{"n_layer": 21, "vocab_size": 8192, "activation": "tanh_gelu", "norm": "layernorm", "norm_eps": 1e-05, "lr_mult_o": 3.0, "lr_head": 0.0104, "decay_shape": "linear", "train_tokens": 445800000}
MLP neurons of a small language model. Each row is named by its layer, matrix (up: input weights) and neuron, and shows model dimensions 0-159. Each number is 500 + 50 x the weight over its row's rms, rounded and kept within 0 to 999. Numbers have three digits each.
After each neuron's rows, "fires after" lists the tokens most often just before its 100 highest values on Wikipedia text that the model never trained on.

L3.up472:509531577537470538441450452517495482374583522494573461465380653499471474436466433528477405408528474531526533548519565563452580556532479556579437510438522468496473509539527471511555477482436519564476449521475500444543547511527532540549477443534547565524542474524622530577560474551493559532430545531529545483462471511511469408444436404492518464525509518530504549496538476445501485416558430383548468492495440433473489552502620452459416453489572472552502492528511459515426457505583441
fires after: ",", "=", " and"

L8.up537:503465503575406534451444443572576493462526515538534603482498491484532422429536550500512493494550492488542506498393497487468529524437516545475492484485579523441618449459493510534477564579481499506432520553393542458561545419471509510431616543388453487491493415450442479573547518460511478489488557499586538559397565482508496496569529550466520509424459433546560488543559539471548561452494527470527495532466477522461368414448433398489493491475501487571552566506419398539437538462527422
fires after: ":", " /", " |"

L18.up283:523468463553511580510579529493463401429601503685432549515498555505519526443477440572549524527532476508481539430486499586466517423489458458451456521468522545460475552497470510539584487519452535492519520506491566383479470411638493442480515517478535480561450475521532419531470429503571479518470492574477615531498499452444566484499505522503425583514456483516490466428491388524536569577471481496498431487561475426462542481462446503528520525443531480351483494584513483443543515405508560
fires after: ".", "\""

L8.up85:449558543609481481478559496530514496535410516502590523467588530533530443468515529515486537520455547533476461495514512373403492431536434460482587562511512471504482498435546465515520475534448611477493464448556531416442478530590550507539602540410529449521433464457528496539451556428526422527417498517517543456446488488553495424547461535510458533520433436488418517593420475556565544400533540466602453586495549581592472589408528478474456477502439479498525474446518538474447445528537569
fires after: " Sch", " pos", " re", " sc", " comp", " ed"

L13.up341:419506484522446472591580563424485573493515498490545509476587487553497461517517520524509470473524544499279519432489513476561487487553575529424520533553548501492528468446444468553426433607487411466496497454486523455538566462440496508568583546596458539554544530473464513534508547451535486509645495493445481467433587514392452451541467518503421498516441486467501499625499458560410500553524427497567494553518503517530547493557466496563587489546537529542538521497440485494519448419484448
fires after: " Se", " br", " fa", " Lo", " bra", " Stra"

L10.up629:501542554473415473546471500446488476584496385607472479499361430510468517491426479470479586523532504485474460502462454582420441468462470381604461541491497559569593500537479537580546497464444564508497507570502516508480575541456394465476471518574515545486505514493527455523536559503512512526391497559517486465474466442554468511611549534448441546488495486496514490467449410534569525432558598473497539592519447435574555498530503554371551466540599501515449474491431449510532480514572500
fires after: " to", ";", "Pre", " and", " of", "–"

L8.up329:454598583438557527489618486429454423503503555514594453521516527477485525459481526539537596453471457516490525525478458477439517455522462466518533456404393542395469510479512484488476456589605474520540474520524510545437533530502514483493471485524498567461559489544466618570454544533517447396374526501490541409463447522540561457581398525413516487540515577528535500506494505544511439514456525564431543486524501442385489600528456500521570571490552528474453462489498435526475606601512547
fires after: " as", " became", " considered", " known", "No", " referred"

L12.up560:531537464543445578414557487452613496452554504429625446500425538526504526505518580395479432448561419462569490472515532462484414466530569548503484501362507513588457502520494539456517519531500509410388513563498476511510552482485523539524491545565562446504497410495409473433510448469530506558517449627498522534451496510521554588551502578492455465468560529508507465447489583475419516477492426473510652496537555431542550506437509472517509428463492469474552518433485553515455500495396518
fires after: " the", " \"", " was", " are", "\n "

L5.up106:521486491433540455552521474418513441519528542439449505520505516595503566441453559452464503597511441506520414468530411611509527430486412545506466538597554409496513466453505446561574452523467593434515578442346573424587496503479450508528511486490431520540499513525541551512575569554535545499482467464511540497545471436571490510481427498539476562483507437553473527564433525405463472455505466522460394546515564494501516572498545534507428439613428503554443545587502509458414517485495488
fires after: " in", " of", " to", " April", " September"

L5.up583:479514504448466477481345561534535542574518558550613487463468458525399358423486453535549523441521504566577510558449566513480526506469480540431454436496477477462484490403470544542560465540498566428547488516479454502496462477574573465553471487549543546519551419506517523536548521507560506469425579582479534540480599487512449530514483452505525377457478448462469550464420586509467588535429578536489519487484510468424470468461565584544491541489531419559562500512469536552386536511421500
fires after: "'", " his"

L10.up76:449493611441467489538514401498399540469524519449575569461485468491466364521535501516578614616449522541473444412437501660495468502484477445466509486547559548488473383493381525453444512511447491505515548381505516496460443490546522466531441516495581540420528495454492530503479570521457414520410511524474536551433525472521547522493594543576536560557541457490509505542530518524498531515561481439544473591518472506590506519410503476489505533522496541552474511408493520577501485514465418
fires after: "  ", " so", " t", "|", " So", " te"

L10.up600:544477518488618516501517455433521523482473466464522519508531457505470474435611512463522533520518504515507558510508395510531629484576512488434505451492508482621595582479568487478560445471507447492386534465508454400530538464517526535522500558455547512435466459482423543595505426599432520469517515481489537477454567395372553469535429512578442488455493501478515463494528556405480501503508374412497640460487537563486432511523560466515538486604548516496455522564521518469568471499484541
fires after: " W", "w", "W", " w", "ie"

L6.up236:576544434513491485447504540500419460437418485544492553521506510419430440507502582513474498472573491505441483519533562542502458509496419495487477490411582497531546497447563517524486487406573523466533553431510479543447490389569575518455504583508512558449537508482551466489503505431479590486526530577521536415450489574434532475567518508434470426465490523481574541471617676420510603420553514534511492487557473487431451427590501513449438541480435524449590504533495451606501456485464502
fires after: "'", " |", " the", " this", " This"

L11.up415:557608473542493573541573493495479472491408541483589478512400502552502512503553501512583451479492531474546469572487423599485572587593572504503415550500473424439443580629541453441523411546510477511471517437518447510517494396469531465507461554490515519535460416470448578548436538545433553498484445460527533550530645474414409500493491532573528481483507482435446472489537470506549460462490519559512490537497458515438506514463520509543551384458620464478484462465419503510526483406542486
fires after: "R", " R", " k", "K", "W"

L12.up475:520488462550493538499491447575513462429476516494560617585547382523514412497501538551563486529541408515423497491539488462478453474513577518515512397476415492576433412519449443443423592513545542503364576397580459488438514436528455508493539479521527523508561484467445528558534491460469579507512512480454498531526559561542537440551475466528467439557554510479482537486501449542438521604581538403485529493531521519476443457449479447501448488459523475509452609475480497597547466402566597
fires after: " one", "na", "la", " member", " many"

L5.up423:504514499511475547539453441490395592544403486442561483475590535494513380564525555464450424535485508559522426543456508519557460471510418529418529548518561505487497443503522445603544492575462475468553472521417548504417486602596377552504433496475542525513495537606498438455487474480560493543413453541461494517608587497491469401555483464448525436527563553438514548506521540450489453491565502529467443465492514486455459464591463476479571521432476555524472529434536468435521602546542444
fires after: " Released", "=", " same", " this", "D", " This"

L10.up484:544503520456527447481473487527506440488408407460542571466537529509493470506409546399498495498503499484446513519505576415456511485558528490524527491526507493464479492498535639443446547524530554421549476536519559601510511460503519518506598573526532570479547541534574507572518553454460445491456501488540483541404527539512522451537395493466599459486470529423452465425594588512411430524440468494537465522571537499602434508504483409420547582592506441458577478504498548409423388492431466
fires after: " United", ".", " New", " San", " Fin", "F"

L11.up519:533484462498467502447431468544500414532439474482678567513565462504411408488479495528544423413507550525430476476468525485509507572538468482543508538514490467505499489496453479492500510481525576477533480457504412407528490478448519532462566581507490545517499485482550506486453545584393540483576472383476538532477618517627520520446566544521458489484559440424523504452473590480485527521424460551543518521489576524552440443462573449489538526613526364488569488544444529493462428405519555
fires after: " at", " of", " United", " Rat"

L8.up337:486493400554539512492536451497535519525481472562538524527498491488495510436501548499473470577545509405443595496465482455469531494593526556480424554514579427452545524419511465413513479485599598507494448519533508488544517444459467554490523548595485486584471492534478548506563457425476467566563516441499485554411489565494538353412524528507513493397511545423504463446592549457512533518419557534523588473501489566509505431545468469443588515511657570421524508474520424453402486543522459
fires after: ":", " br", " Gar", " cor", " ju", " Ja"

L2.up287:521459458512548440482461592573547606499422545566397505444533477551416554439490513614538599500377504532512515531403559435499497504517458447499416512571495548456447435479504495430524545509463505487557455445498580551515465526523513592527527443554583416511448491378544439557396474562477496540433534534511440436473568564481510510528510486521489508479514540479567422571506467433482475509561538470565522587535481486556501439468530516474480484542472482472443354484568539498454528423500484
fires after: " Su", "'", " It", "ax"

L12.up252:464546548478514402507486543533512591445524513519474480495561443525425557538494492473496538485539505503549471448495449563486439442511470473550562497570543469423426486524461594540518530480605494520491520469576427485528536600519566461461485453487519476533511448465469507557403563499520539511542544438516459494449417582488417543515452471429552458506554468423481447567460471468487420564464508525627461480439563538536394574457422350470519456537441517593519541475533546431398554407552542
fires after: " F", "F", " Fe", " Fa", " f", " Sv"

L3.up599:543432452513503391429475627496551487432381543485495500487523419507452494539503563539459447504455498478418472474542635538554419518549495536541559498547563429462523494538487398475477449569511408528524546459518496487589496559516544510462561541462499478514591473537607514514459450599511447410628516460572522513496523388494451527533452545489485525518527503482454488542527492427516474476586526533445446457524446435454561485436623463483532416419573486501498583517484470528500524498463474
fires after: " \"", "-", " '", " (", "="

L8.up37:575605521504549482507407618544521523612563446511453449501521504540376505506534468582530570441493540493450471434430422520513475532508537425603550514437460549466544441554508554453502578578531482480503472486611427399510506493535494539602517454589495521498453472536484479528383522510498466521509521504427438428515529551484531558588491500581520463488597541460512441509497475465532559443459469455503482535557475476413396492496525574523477536542540502499423424463418535508526448447422464
fires after: "J", "N", "K", " k", " j", " Q"

L11.up96:505496514663466483555503571434486500420513503481430531496469494518575467559524558455548547428495494573487456443537454493572549460562491482398580548416511438401479549419568501484486587517484499528466504458541504502425446479572481526500532570458574476510473520569516420521491488492393548504494512439504474462468452528475419520504447501484448488572442534493556498488414542538384515505496434604524610499610571528431552496563494452482509477561503529536535455515399518402532558474420427
fires after: " F", " f", "W", " W", "S", " C"

L8.up551:493509612502508517470464420545464498466503510574507447530494534436548382549465469472478496500503431491531456483460604558526552489499434551496437520497543562487503554431465444497575539487457444470458523559620406434451606544492505470453512430540506564487398498519448396394460519588442529509516477553546445484503457574459510455531555413535515500546576507545451475511610546601506505538525507392521529471516494514407517550529483494498549573536566577487467439588468502388540547459536555
fires after: " as", " the", " a", " As", "qu"

L10.up327:538451541478479501569525467420451548496491569459449466560471492552531420503485488426530528520538592564463534560475598490470438497464480477574511491610627473508411362451438471577453547477550568483464546520647501422486484437491460567512518464425538518565555480570503500496515430522509523460459516450583472509458572436568563395540466479472487547534526539546479485494500494404469532470535507552509413467478512574471440511570587456429501479512494429517563538543491461444395497508435436
fires after: " |", " made", " took", " make", " Nominated"